config.yaml
n_head: 4
n_kv_head: 4
vocab_size: 8192
activation: "squared_relu"
norm_place: "pre"
qk_norm: true
attn_scale: 0.14
init_std_up: 0.0211
lr: 0.00125
lr_head: 0.0045
batch_tokens: 32768
seq_len: 1024
train_tokens: 338700000
MLP neurons of a small language model. Each row is named by its layer, matrix (up: input weights) and neuron, and shows model dimensions 80-207. Each number is 200 + 30 x the weight over its row's rms, rounded and kept within 0 to 999.
Before each neuron's rows, "fires on" lists the tokens most often at its 100 highest values on Wikipedia text that the model never trained on.

fires on: "\n", ";", "\n\n"
L13.up909,180,230,205,266,172,199,206,267,176,197,217,178,227,168,199,139,142,200,223,204,226,161,248,222,166,213,172,220,232,186,188,229,257,165,247,197,252,196,174,224,202,206,224,187,199,170,192,200,194,244,225,211,214,223,209,184,253,247,182,207,226,137,157,244,184,187,185,205,188,214,217,210,120,200,204,247,171,256,154,201,160,187,206,176,179,216,171,128,203,235,194,199,219,169,156,196,225,218,195,218,185,192,223,202,213,195,191,185,183,162,223,211,177,269,175,192,205,185,159,252,223,270,231,226,202,198,216,217

fires on: " St", " st", "st", "."
L10.up745,164,250,140,243,210,233,135,210,226,194,200,121,183,185,221,179,223,155,183,171,195,195,167,195,184,212,200,238,239,196,169,203,181,189,195,221,234,167,153,218,154,195,163,212,137,182,180,169,222,231,154,193,197,234,166,189,267,227,259,178,199,251,188,271,211,206,176,195,186,208,191,229,207,212,189,231,228,174,158,222,139,205,160,161,205,186,169,206,229,199,282,167,224,191,237,130,208,147,205,183,236,192,174,159,158,208,253,211,186,194,201,164,244,181,191,224,224,168,171,192,173,203,228,181,237,204,251,205

fires on: ".", "$", " $"
L13.up318,236,171,214,188,207,210,165,202,200,277,222,211,206,194,214,192,269,156,210,157,159,174,171,268,165,181,212,207,163,170,198,180,215,189,180,196,191,166,190,168,231,182,215,194,184,226,140,246,218,227,213,162,234,188,226,176,209,157,145,178,190,207,224,220,182,162,208,207,195,257,253,195,176,192,190,190,221,192,151,178,141,219,204,182,203,182,197,192,255,199,194,157,204,173,250,148,194,164,203,189,179,174,193,194,224,229,176,246,192,201,238,263,209,175,196,215,166,139,205,196,210,171,204,200,221,217,254,211

fires on: "X", " X", " check", "q", " PS", " Q"
L10.up352,221,219,247,210,169,228,180,179,165,165,215,215,225,185,156,238,177,177,205,193,224,160,197,186,166,192,191,170,188,214,171,180,269,212,147,157,213,185,238,215,227,186,228,210,146,175,237,217,204,226,211,193,196,245,245,157,171,183,176,136,139,239,242,193,183,242,236,226,175,220,223,229,220,211,163,207,210,236,193,243,192,187,243,211,209,193,157,186,199,200,184,221,207,160,190,187,248,191,177,174,184,205,153,202,188,187,243,233,148,246,203,153,207,159,256,226,244,243,153,200,207,183,153,192,226,196,232,177

fires on: "."
L13.up102,200,204,189,217,163,225,174,238,238,182,237,195,151,160,185,200,203,162,174,169,162,187,188,178,116,171,185,241,199,170,202,217,179,155,222,194,189,161,132,159,204,162,178,215,221,215,169,205,214,166,198,184,197,171,190,163,211,212,160,231,168,210,178,272,226,153,217,177,222,237,226,189,191,207,174,178,188,159,175,193,146,194,168,254,192,197,197,202,234,196,214,195,236,215,184,168,230,202,179,175,191,198,163,177,169,208,176,197,182,203,250,224,166,194,173,197,180,198,137,235,244,176,240,247,193,201,233,196

fires on: ".", "oc"
L13.up573,239,164,166,217,202,222,158,164,197,194,121,211,209,213,168,234,212,218,193,209,233,224,195,164,197,198,239,177,222,180,139,189,161,181,192,181,181,171,154,209,199,233,177,249,178,223,195,213,188,181,209,154,252,196,202,205,239,217,158,204,172,187,194,156,224,157,179,232,186,218,268,220,180,268,125,194,218,199,157,167,196,216,187,214,247,204,210,190,188,182,194,170,161,251,177,193,190,142,175,248,161,161,179,264,165,176,198,238,185,240,187,198,210,166,200,190,192,140,220,107,196,159,178,235,211,173,163,178

fires on: ".", ";", ")", ",", " |"
L17.up862,187,197,228,251,208,189,195,238,204,196,182,173,209,156,187,166,238,199,218,202,239,208,140,222,208,236,193,181,175,215,213,226,275,211,239,192,220,186,223,229,169,122,250,218,220,179,171,211,265,245,219,166,202,204,177,162,196,161,183,221,190,209,199,245,228,150,160,284,216,252,248,217,110,220,145,222,202,207,193,192,162,203,193,197,166,214,254,205,227,188,203,223,246,171,196,216,209,232,188,195,148,189,227,181,257,224,229,178,218,233,199,201,212,169,173,188,196,213,129,248,156,194,197,174,198,155,205,197

fires on: " (", " \"", "-"
L17.up1362,171,151,232,201,235,167,153,193,188,178,196,205,217,180,148,239,219,201,199,201,183,238,210,221,230,171,215,228,252,187,194,222,207,223,230,199,186,153,217,194,214,196,219,164,181,192,177,216,148,183,223,190,221,216,187,223,182,163,181,191,188,219,169,173,225,201,206,173,138,219,221,169,177,219,179,179,228,166,187,183,198,186,126,188,175,177,168,163,179,191,184,178,218,236,162,172,221,224,186,168,208,187,171,233,251,182,184,188,197,225,165,169,229,209,158,117,232,231,207,175,215,254,208,264,181,226,136,194

fires on: "\n\n", "-", "\n", " an", " W", "|"
L17.up1181,160,221,205,195,205,253,174,247,222,186,217,200,250,268,217,177,208,194,250,186,183,179,215,145,217,238,220,248,175,206,194,232,208,257,208,233,242,221,198,147,194,181,210,248,259,209,232,205,193,193,195,197,198,221,180,212,209,166,168,148,142,188,207,176,161,276,199,156,218,212,204,186,171,205,193,195,179,188,146,159,179,225,183,202,200,193,174,206,181,166,165,203,154,176,132,181,199,177,193,149,175,170,190,200,245,219,246,251,183,176,216,239,195,234,181,194,206,216,160,214,214,251,196,198,204,200,183,195

fires on: "f", "ub", " conf", " Ref", " ref", " Sub"
L10.up356,224,154,194,221,196,205,188,176,177,180,197,230,184,156,235,229,251,164,189,211,246,216,143,251,162,195,209,188,191,264,223,171,184,197,228,197,228,149,253,228,159,230,234,233,169,149,213,203,184,223,205,168,225,212,205,165,217,138,236,230,142,185,214,176,249,157,215,218,191,239,183,229,180,155,163,183,205,219,210,169,200,210,194,193,227,210,211,193,232,180,212,232,249,219,178,203,157,235,149,228,236,187,161,268,173,223,177,176,141,156,178,259,153,230,242,208,178,227,236,183,199,185,200,227,239,168,215,177

fires on: " |", ",", "|", ")", ":"
L13.up661,176,237,133,239,188,177,202,257,242,157,247,236,260,203,179,189,211,228,177,193,167,243,160,186,200,246,210,184,176,215,183,197,200,216,152,225,119,200,220,191,218,226,238,212,217,213,160,201,177,261,204,163,158,181,186,215,209,192,163,180,166,217,157,223,222,180,231,202,179,211,271,169,154,207,154,231,174,237,215,221,174,210,194,213,206,209,189,174,245,177,231,151,257,148,239,177,225,213,187,182,236,195,193,210,206,216,165,238,222,181,200,217,213,201,239,215,248,191,203,205,159,249,197,252,285,211,233,206

fires on: ",", ".", " e"
L10.up1031,220,171,186,222,252,207,183,182,233,190,154,198,245,181,207,213,212,192,230,234,221,214,207,220,173,128,251,241,282,150,167,222,220,174,191,171,187,184,160,233,137,231,163,216,177,185,223,255,214,186,155,172,194,178,291,175,223,174,163,233,231,172,155,249,183,210,197,152,162,267,211,235,204,212,105,199,206,194,169,205,169,203,224,187,211,208,201,199,180,182,207,155,151,139,226,182,189,181,153,171,234,181,224,242,219,170,197,193,166,248,195,127,182,227,267,156,177,160,210,202,179,162,175,245,160,227,136,185

fires on: "."
L10.up790,222,219,182,247,196,215,141,189,195,206,179,203,208,187,188,176,255,143,218,162,219,249,204,211,201,229,168,257,244,175,205,190,176,256,211,204,198,140,201,203,207,187,189,220,191,215,158,174,206,211,176,188,227,192,217,221,186,165,176,185,216,225,243,222,160,163,187,231,237,247,219,177,229,197,214,239,187,223,154,203,147,211,257,179,139,201,180,211,214,179,205,187,203,267,205,222,277,157,142,242,198,192,172,169,188,189,204,229,164,265,200,156,263,224,277,161,201,218,210,224,168,187,220,199,232,129,206,247

fires on: "y", "m", "n", "pl", "il", "p"
L10.up1069,152,206,208,197,207,198,190,207,198,177,240,116,201,198,235,179,203,180,183,182,212,162,244,221,195,178,224,167,211,168,198,149,189,148,179,182,254,153,192,193,217,179,229,207,193,181,171,197,226,187,220,207,222,177,213,219,186,211,160,203,175,291,207,241,202,243,202,225,185,207,177,162,186,174,187,209,245,187,203,220,222,189,197,211,158,213,166,105,190,204,175,199,209,163,206,226,212,190,208,175,213,188,187,177,209,189,184,224,214,169,214,216,210,210,205,208,240,173,163,202,260,167,158,230,153,163,182,253

fires on: "-", " \""
L13.up100,206,181,191,188,201,249,201,266,227,158,203,160,173,223,190,208,199,211,201,219,195,189,194,206,201,161,204,210,245,119,197,187,172,143,191,178,194,165,212,187,201,155,160,178,220,130,250,190,162,195,224,209,215,212,194,188,158,149,234,193,219,213,199,237,213,184,187,228,165,206,239,215,177,193,206,177,193,242,174,203,141,232,176,210,190,180,199,217,186,216,191,248,153,151,188,170,214,217,201,236,207,187,179,207,245,149,203,214,201,162,199,146,171,231,263,154,204,240,140,163,237,208,231,230,173,254,206,200

fires on: " =", "-", "=", ":", " +", " not"
L10.up195,207,221,195,193,212,223,210,189,200,241,175,200,208,162,177,204,171,218,243,207,247,196,236,178,208,215,243,189,236,142,184,151,225,163,196,181,195,191,170,191,233,218,222,181,169,202,242,196,228,211,243,208,234,160,182,245,213,183,211,238,232,233,176,194,179,173,196,243,196,269,214,153,161,191,201,165,210,197,156,202,209,153,201,223,213,193,197,123,219,234,137,229,199,249,188,180,216,187,129,192,190,203,221,208,238,135,186,246,188,199,134,195,193,211,195,182,224,201,189,200,198,225,225,222,195,247,222,261

fires on: "V", " II", " III", " Island", "X", " X"
L3.up67,191,233,236,144,254,258,240,207,208,200,184,146,227,174,181,208,176,133,236,204,197,167,234,140,146,184,165,187,201,188,206,159,230,201,159,183,161,221,153,148,217,186,216,215,211,193,182,254,240,188,203,168,159,217,167,212,152,172,189,196,147,230,201,167,232,242,179,235,204,188,228,190,169,164,157,198,184,209,201,199,208,168,214,214,228,192,145,214,223,197,177,220,209,148,186,199,184,137,196,190,231,195,192,165,196,215,206,228,141,187,203,190,179,166,224,169,241,187,189,237,164,171,214,217,157,193,163,171

fires on: ",", " |", " and", "-", ":", " The"
L17.up1507,167,241,226,220,226,211,182,249,207,130,138,165,212,171,177,233,244,172,237,171,259,149,169,200,243,231,218,157,205,220,162,186,209,188,250,205,238,223,239,192,207,166,225,187,250,185,152,253,209,220,205,170,233,238,162,193,237,121,170,173,168,196,165,199,194,252,162,225,247,195,190,162,180,215,223,212,205,226,186,252,195,188,171,157,251,206,181,198,221,212,201,172,245,257,218,214,230,147,154,186,211,188,187,169,244,223,180,237,131,223,185,174,258,189,174,180,222,207,178,182,209,142,219,263,258,198,209,248

fires on: "y", "h", "ta", "ir", "p", "d"
L10.up847,173,191,172,251,183,156,163,181,154,203,230,186,167,170,229,197,216,176,201,198,162,209,158,219,153,151,176,187,193,154,196,163,216,192,225,187,222,151,168,199,162,229,201,249,203,223,118,177,205,192,190,171,192,221,197,194,183,220,236,187,151,270,214,243,209,243,229,244,140,200,232,212,185,203,146,219,202,151,158,205,159,243,184,198,279,226,210,173,169,241,190,186,211,196,197,201,190,230,184,201,246,191,198,219,237,215,171,205,197,174,204,189,199,212,211,218,264,112,153,201,204,210,169,180,217,162,162,281

fires on: "-", "il", "ial"
L3.up819,175,210,254,233,191,204,193,233,202,185,160,158,136,129,190,196,205,208,188,234,264,220,207,205,206,191,223,187,237,169,239,178,200,221,218,213,201,209,176,196,186,142,183,164,240,173,195,186,220,204,207,200,169,239,152,227,143,189,187,148,239,193,185,165,168,189,207,198,176,232,266,172,186,200,159,253,223,169,210,224,188,164,196,235,166,183,187,161,183,179,172,200,206,231,163,139,211,208,119,176,160,189,162,167,240,157,188,227,222,214,194,193,218,203,195,168,188,205,147,179,175,234,265,240,178,196,255,214

fires on: " \"", "-", " inter", " Inter", "ber"
L17.up236,167,145,185,217,242,210,227,261,187,142,253,198,176,204,206,210,232,225,253,169,195,189,220,224,176,172,213,210,188,189,180,266,169,171,198,216,214,182,203,186,225,151,184,172,204,242,203,230,150,170,169,209,232,251,193,189,192,173,185,191,197,240,216,245,201,184,185,205,187,224,229,188,212,206,201,200,267,195,221,226,223,222,186,164,170,197,181,189,192,198,151,174,210,180,178,197,235,138,206,212,136,175,184,210,232,199,216,218,230,191,142,201,165,244,175,159,253,257,207,135,198,143,231,239,221,211,169,169

fires on: "s", " its", "on", " his", " the"
L13.up1449,225,194,190,241,174,170,146,210,214,221,243,196,178,156,176,197,181,144,215,188,173,177,195,145,201,224,191,207,230,193,227,196,194,182,190,173,195,183,198,219,149,183,187,171,205,182,175,179,204,202,217,184,158,170,149,184,219,247,205,194,146,257,203,272,200,195,227,205,240,243,170,251,168,224,213,269,168,176,196,250,153,192,150,238,204,218,159,197,208,218,221,192,201,221,191,191,263,184,191,170,159,190,192,195,195,171,175,214,200,141,165,220,270,204,211,203,216,213,186,213,257,164,186,178,199,169,183,205

fires on: " to", " and"
L13.up42,263,192,229,226,181,194,131,193,232,192,248,200,222,213,187,151,173,176,185,193,165,164,163,219,244,172,158,202,228,238,194,293,210,187,255,183,234,215,166,200,238,193,211,263,166,189,198,148,133,198,213,217,199,194,226,187,202,238,200,200,192,207,198,269,209,211,165,255,232,241,182,168,193,170,189,186,209,197,184,220,179,199,176,148,251,225,213,173,157,228,199,156,215,165,191,173,197,171,243,214,154,188,217,239,254,215,218,228,193,161,206,216,193,206,208,238,259,146,214,259,172,173,228,186,210,182,173,190

fires on: " and", ",", " is"
L10.up513,226,209,197,191,141,205,167,205,182,203,201,209,203,192,228,194,198,211,180,215,190,183,153,176,188,148,165,191,210,191,257,206,218,166,212,124,232,207,156,234,172,195,212,192,198,148,206,222,176,212,239,226,274,191,178,211,153,233,127,174,172,202,219,244,199,315,170,215,172,219,186,148,253,230,185,155,233,205,200,229,192,200,141,164,168,249,199,178,175,201,230,202,184,221,228,144,261,194,175,238,197,199,181,233,256,200,250,198,205,231,205,171,170,232,192,206,212,208,172,186,165,170,262,156,159,159,178,276

fires on: "\n\n", "\n ", "\n", "|", "N", "-"
L17.up1484,186,196,189,222,216,252,182,251,165,196,173,212,261,202,208,196,199,178,218,221,182,206,190,238,216,215,256,256,191,190,176,222,185,195,224,164,186,166,190,170,204,183,250,225,161,172,200,182,227,163,210,161,202,197,205,183,199,220,157,179,173,181,172,257,172,233,223,160,189,234,204,208,235,199,206,153,201,184,172,215,180,228,172,228,177,219,241,169,185,216,196,201,230,192,205,196,211,197,232,182,192,177,231,213,221,232,283,250,200,213,228,238,216,254,160,215,244,177,169,177,239,245,160,248,236,230,159,225

fires on: "|", ")", " |", ".", ",", "ti"
L13.up1497,211,185,248,209,174,201,180,207,197,209,172,252,226,209,152,224,234,174,181,238,202,225,194,202,145,219,206,185,200,171,216,227,210,142,228,194,209,183,211,172,161,206,173,180,189,208,181,246,225,170,218,184,200,221,248,189,213,174,192,183,273,184,177,183,158,188,178,204,185,263,298,148,158,192,204,169,177,136,208,156,131,223,174,240,166,175,173,197,215,175,213,167,190,133,199,132,215,168,129,205,194,184,191,212,163,200,224,190,186,214,246,160,211,162,167,190,213,187,221,161,237,149,229,158,183,169,178,154

fires on: " to", " and", " may", ":", ";", " married"
L10.up1157,216,198,248,213,181,188,212,209,183,169,196,219,217,156,181,142,199,172,209,226,195,223,229,167,226,199,203,219,164,229,172,194,240,207,190,193,262,208,173,205,203,186,179,245,225,214,171,193,218,216,179,216,180,182,181,203,164,227,220,223,222,182,162,239,237,183,130,227,262,198,213,232,177,195,143,216,164,167,165,189,166,233,138,171,194,217,191,209,190,213,211,143,217,184,228,220,207,211,202,206,201,188,192,222,207,244,175,235,157,178,240,233,183,215,161,188,254,128,167,213,185,164,202,204,226,150,261,149

fires on: "-", "/", "–"
L10.up460,191,194,231,246,187,185,151,223,225,203,184,184,225,158,156,161,199,163,248,206,257,198,236,178,211,201,225,267,265,201,210,184,240,192,239,218,200,142,180,155,222,183,218,194,209,190,187,216,205,182,198,168,205,235,173,179,142,161,158,240,218,247,201,213,168,177,191,245,152,195,232,231,205,199,205,216,196,183,132,239,150,172,233,206,184,187,192,114,211,195,196,222,157,172,193,219,220,221,99,208,163,184,160,157,177,181,210,257,192,169,182,178,207,167,175,155,227,206,168,182,206,190,186,215,174,215,222,243

fires on: ".", "w", "tle"
L10.up161,258,259,180,261,140,225,188,234,192,195,231,183,173,204,173,133,249,146,212,155,184,191,152,208,157,214,195,258,213,162,221,171,211,206,222,201,201,163,159,158,209,216,193,266,201,238,158,186,225,212,164,169,190,169,148,155,212,185,235,226,146,213,188,211,206,189,191,218,220,252,239,197,199,203,201,185,206,164,172,206,186,214,216,183,162,224,193,194,243,209,238,186,229,208,202,172,211,187,162,202,178,190,172,186,173,191,234,215,165,247,258,197,249,186,234,236,182,173,190,234,209,189,205,219,240,118,232,199

fires on: " ;", " =", "|", " |", "\n", ","
L17.up1250,191,162,194,208,193,250,156,251,227,187,194,218,206,210,205,183,233,237,256,223,189,256,223,173,233,245,159,232,182,222,205,165,173,202,230,225,230,210,193,183,140,186,215,244,153,176,194,199,167,242,196,224,196,252,169,225,207,214,197,186,160,229,215,238,196,221,205,190,208,210,245,225,149,229,204,145,160,240,213,180,144,241,139,190,218,236,209,227,218,221,155,171,152,169,195,141,206,211,178,143,153,184,148,194,284,167,197,212,189,183,184,166,195,151,169,222,197,205,261,187,207,239,191,224,218,188,190,223

fires on: "s", " and", "'"
L10.up1092,236,175,192,190,200,240,171,161,162,180,158,242,177,182,207,169,189,218,163,146,151,215,210,212,144,123,160,233,215,184,167,226,195,170,197,163,233,169,174,178,213,183,185,180,167,208,214,184,178,190,218,193,193,217,190,204,176,211,144,199,179,184,165,192,197,231,185,253,192,185,174,223,216,237,157,201,155,153,133,206,186,208,190,216,194,209,179,197,204,188,213,248,214,251,227,161,247,205,198,191,251,204,223,221,245,199,258,207,195,247,255,201,205,230,162,169,165,178,173,167,240,169,245,233,215,177,189,190

fires on: "=", " his", " and", ","
L17.up518,207,166,141,243,200,192,235,193,228,211,215,166,259,213,195,187,232,229,278,143,218,196,217,275,241,226,187,193,217,213,185,267,209,198,201,220,194,214,227,160,208,243,208,210,238,190,220,151,187,219,249,198,197,207,141,159,203,170,224,198,196,185,153,202,209,188,214,199,221,227,178,217,91,231,236,192,196,245,187,149,162,197,207,192,188,227,189,192,189,145,189,199,184,209,218,166,236,193,193,190,189,190,173,194,231,212,221,263,123,149,196,208,222,180,184,185,175,187,191,194,257,183,232,178,182,202,210,190

fires on: "-", " \"", "–", "\n"
L17.up304,194,187,189,253,160,213,105,247,206,172,196,180,191,166,171,191,200,199,251,196,227,216,175,224,210,208,199,236,233,232,236,164,224,218,189,231,236,168,185,162,185,148,198,222,240,207,210,227,228,183,241,218,222,206,180,166,188,217,152,174,245,211,216,224,191,204,195,207,169,246,203,178,203,238,162,218,203,194,143,218,132,174,221,223,194,183,150,130,170,197,255,198,202,202,190,143,201,208,213,194,160,186,160,140,277,199,204,167,198,238,159,174,183,245,220,169,259,208,154,170,196,215,242,245,201,195,217,217

fires on: " death", " birth", " marriage", " will", " belong", "aw"
L3.up1044,199,210,231,236,231,268,210,216,199,150,200,190,198,163,182,174,172,229,168,195,256,202,242,238,188,228,216,165,225,140,198,189,155,225,182,169,177,187,180,215,189,248,172,201,209,193,133,161,246,220,187,206,171,239,145,224,211,206,236,218,212,211,188,223,185,219,250,221,175,232,173,189,174,133,220,193,203,177,207,233,144,157,179,171,185,214,203,193,204,275,197,235,230,136,218,237,233,149,186,176,224,193,199,230,166,237,201,304,205,158,143,190,227,140,243,189,233,194,193,189,178,260,165,179,203,143,255,161

fires on: ",", " to", "ly", " may"
L17.up517,163,238,241,211,169,160,189,210,153,190,241,185,248,149,189,148,198,204,242,208,188,161,166,211,200,173,184,192,196,182,160,225,238,194,212,172,185,153,201,226,217,222,194,231,227,172,143,181,169,224,189,188,210,262,208,182,155,186,233,219,184,197,166,243,218,241,138,212,179,221,222,160,174,198,170,214,121,174,152,176,183,216,189,207,244,233,206,208,204,220,187,151,203,170,223,245,251,199,197,186,169,200,226,254,226,242,173,213,181,242,235,158,228,260,242,164,268,204,177,260,198,166,208,181,207,161,193,199

fires on: "–", " to", " and", "-"
L10.up1274,219,179,222,230,223,209,191,235,198,181,199,193,219,122,212,187,154,173,194,203,247,148,198,197,161,229,169,228,192,159,148,222,220,213,191,205,209,189,143,219,238,175,230,184,216,175,132,181,184,188,165,235,226,208,202,178,185,225,176,202,221,161,183,197,200,162,196,209,219,193,205,173,235,200,176,181,205,179,153,216,142,192,192,231,174,179,174,103,207,210,210,180,140,112,265,185,262,212,208,155,165,182,179,193,225,155,186,191,146,214,236,233,197,241,161,173,198,154,151,184,189,171,202,230,202,160,241,217

fires on: " and", " /", ",", " =", " or"
L13.up1314,194,222,230,198,243,182,195,220,219,213,179,193,187,169,191,164,242,178,215,242,223,197,207,197,201,200,233,222,185,223,199,197,253,204,235,136,216,184,187,168,183,155,226,203,141,202,162,168,233,199,212,195,230,238,244,233,199,179,153,208,235,165,212,178,205,194,167,272,171,235,188,208,154,225,191,204,189,195,173,256,177,140,186,199,228,236,217,153,174,187,198,215,246,224,214,155,208,190,192,155,228,197,224,217,249,171,223,241,172,247,182,229,196,226,190,163,279,138,160,223,180,186,271,172,163,188,204,246

fires on: ".", " .", " to", ":", ","
L13.up702,238,212,193,192,200,211,178,198,164,205,216,220,175,208,204,197,196,200,231,213,165,152,204,175,211,249,184,194,176,151,211,198,205,211,173,192,120,220,176,216,251,181,179,200,179,263,184,178,154,198,231,222,200,222,198,196,148,193,227,148,173,194,174,228,221,189,181,250,245,236,207,189,178,184,147,237,137,149,159,227,166,216,183,181,159,215,227,218,174,246,234,141,257,183,259,191,205,188,194,180,216,162,211,196,187,225,190,252,188,162,220,187,208,164,181,166,224,236,177,199,177,222,269,137,156,239,198,141

fires on: "-", "s"
L10.up1252,224,172,177,231,195,234,229,226,215,172,221,196,203,193,203,218,210,184,212,160,226,212,163,182,167,185,180,249,268,193,221,236,187,141,191,209,231,137,139,200,188,207,162,212,164,142,197,214,159,189,226,258,169,201,218,203,209,131,207,202,170,212,226,210,251,194,223,193,219,197,248,183,182,225,196,193,180,173,171,210,211,243,261,222,173,190,208,222,224,190,201,214,157,189,149,156,188,194,218,196,206,179,196,209,190,240,190,198,148,205,166,221,198,209,256,185,166,158,176,235,164,166,246,223,255,268,206,189

fires on: " the", " only", " main", " his"
L13.up215,194,198,172,200,229,195,168,260,218,206,227,149,192,177,223,179,170,163,239,152,167,250,250,184,185,212,222,194,264,238,239,199,181,167,195,225,185,184,160,208,208,190,176,198,235,203,218,180,213,219,214,162,191,181,196,204,188,236,186,249,243,212,215,226,179,190,209,232,197,208,267,213,166,186,172,234,223,193,203,226,94,189,169,193,202,228,188,191,218,250,205,184,162,140,181,199,267,164,207,175,205,188,148,191,156,151,200,228,190,162,220,245,277,171,179,209,195,196,209,191,181,175,176,264,203,162,225,235

fires on: "-", " 2", ";", " 3", " |"
L10.up389,191,229,138,245,222,215,162,265,217,143,186,152,202,185,150,159,236,163,247,187,214,219,175,145,229,227,160,227,246,230,218,195,241,191,169,234,147,195,181,215,173,220,185,226,177,198,235,150,243,238,198,240,217,162,196,204,217,206,198,235,203,184,229,172,276,219,179,206,203,214,207,243,136,177,204,202,189,188,158,227,181,220,222,165,203,202,217,194,262,207,159,164,217,205,168,140,189,213,183,217,223,196,166,198,180,213,233,256,159,169,192,214,193,198,199,170,202,181,157,256,254,168,181,204,209,198,167,184

fires on: " of", "-", " |", ";"
L10.up461,213,219,177,160,211,227,189,249,217,167,231,149,204,226,103,210,238,155,227,202,233,185,222,225,237,260,200,226,211,220,244,163,215,202,255,238,204,187,154,141,227,150,184,184,189,150,151,211,228,189,161,176,235,230,207,232,261,183,205,204,241,213,170,191,197,163,179,193,230,180,197,151,155,220,213,211,182,239,163,237,175,148,215,191,177,180,179,149,178,166,200,161,197,143,189,165,224,195,124,210,179,187,168,231,200,224,189,240,202,180,190,169,209,227,203,224,222,206,241,204,192,200,258,176,232,191,190,231

fires on: "-", ".", " ("
L17.up318,236,140,172,243,112,236,210,222,198,167,199,182,230,225,214,224,177,133,158,161,190,190,207,211,180,183,193,239,214,168,198,226,193,154,196,179,237,188,135,196,196,190,147,250,216,178,188,243,103,195,161,178,261,173,206,243,236,196,236,199,188,207,151,246,218,174,223,173,186,197,230,171,191,215,188,270,211,170,204,224,178,150,224,239,202,188,218,239,269,175,170,231,253,227,185,217,195,239,210,231,174,173,217,168,189,188,241,211,158,192,177,209,168,168,172,216,166,223,173,214,201,149,189,163,178,218,188,194

fires on: ",", ";", " and"
L10.up333,165,226,187,243,216,200,192,239,182,225,159,209,205,150,134,147,179,141,186,217,217,203,188,193,188,230,182,185,246,188,209,213,256,209,168,157,144,217,194,200,172,200,202,205,192,188,205,157,188,216,232,186,200,206,200,177,275,144,186,230,203,196,196,190,245,197,153,228,162,215,171,195,134,184,159,246,150,245,181,168,153,175,203,196,192,231,230,134,265,216,210,222,227,174,225,150,214,194,218,225,202,200,199,177,239,181,168,296,187,189,187,238,210,182,196,200,270,180,134,175,206,209,218,242,218,173,258,164

fires on: "born", "–", ",", " born", " their", "|"
L17.up1100,234,161,222,262,220,263,190,258,231,161,160,198,246,204,215,229,240,216,172,206,194,200,177,247,197,170,139,194,203,179,153,227,185,189,193,190,210,214,174,217,215,191,180,206,192,178,173,204,228,126,185,169,148,189,193,200,196,199,204,206,224,181,158,196,199,230,182,242,222,204,257,209,181,253,179,179,212,208,208,207,190,241,186,236,161,197,220,209,182,191,161,192,206,203,227,185,170,145,161,172,170,173,165,196,236,186,223,215,173,220,258,234,231,186,179,254,225,110,191,184,199,151,182,252,166,174,164,187

fires on: "-", "ks", " arm"
L10.up147,179,224,211,213,187,169,188,251,196,162,166,189,166,237,156,205,231,163,168,195,203,204,238,231,187,228,233,219,219,199,230,203,163,210,262,177,229,176,210,220,191,154,188,191,232,171,198,199,204,192,168,215,211,250,257,168,253,183,188,167,203,206,181,182,217,197,184,232,236,204,244,220,203,200,223,217,190,220,195,220,164,211,192,167,176,188,150,165,170,160,207,210,164,162,172,185,211,177,119,227,218,170,184,198,240,186,172,195,215,205,169,184,228,193,166,136,214,202,146,140,245,192,225,221,204,157,235,262

fires on: " and", ",", "-", "/"
L10.up931,215,187,187,246,149,233,176,194,179,167,234,205,192,188,204,187,205,215,176,171,187,162,146,183,215,230,244,296,261,179,180,226,225,174,192,187,233,189,149,166,225,205,219,232,191,187,205,192,214,169,191,223,185,233,235,182,230,160,199,213,243,177,186,179,243,258,187,254,194,231,211,160,215,183,205,181,223,225,204,191,218,215,156,179,207,181,245,230,223,202,144,160,235,225,184,169,206,218,191,205,172,202,218,218,250,224,246,246,202,176,246,240,145,240,180,170,159,196,146,215,194,174,264,178,244,240,196,158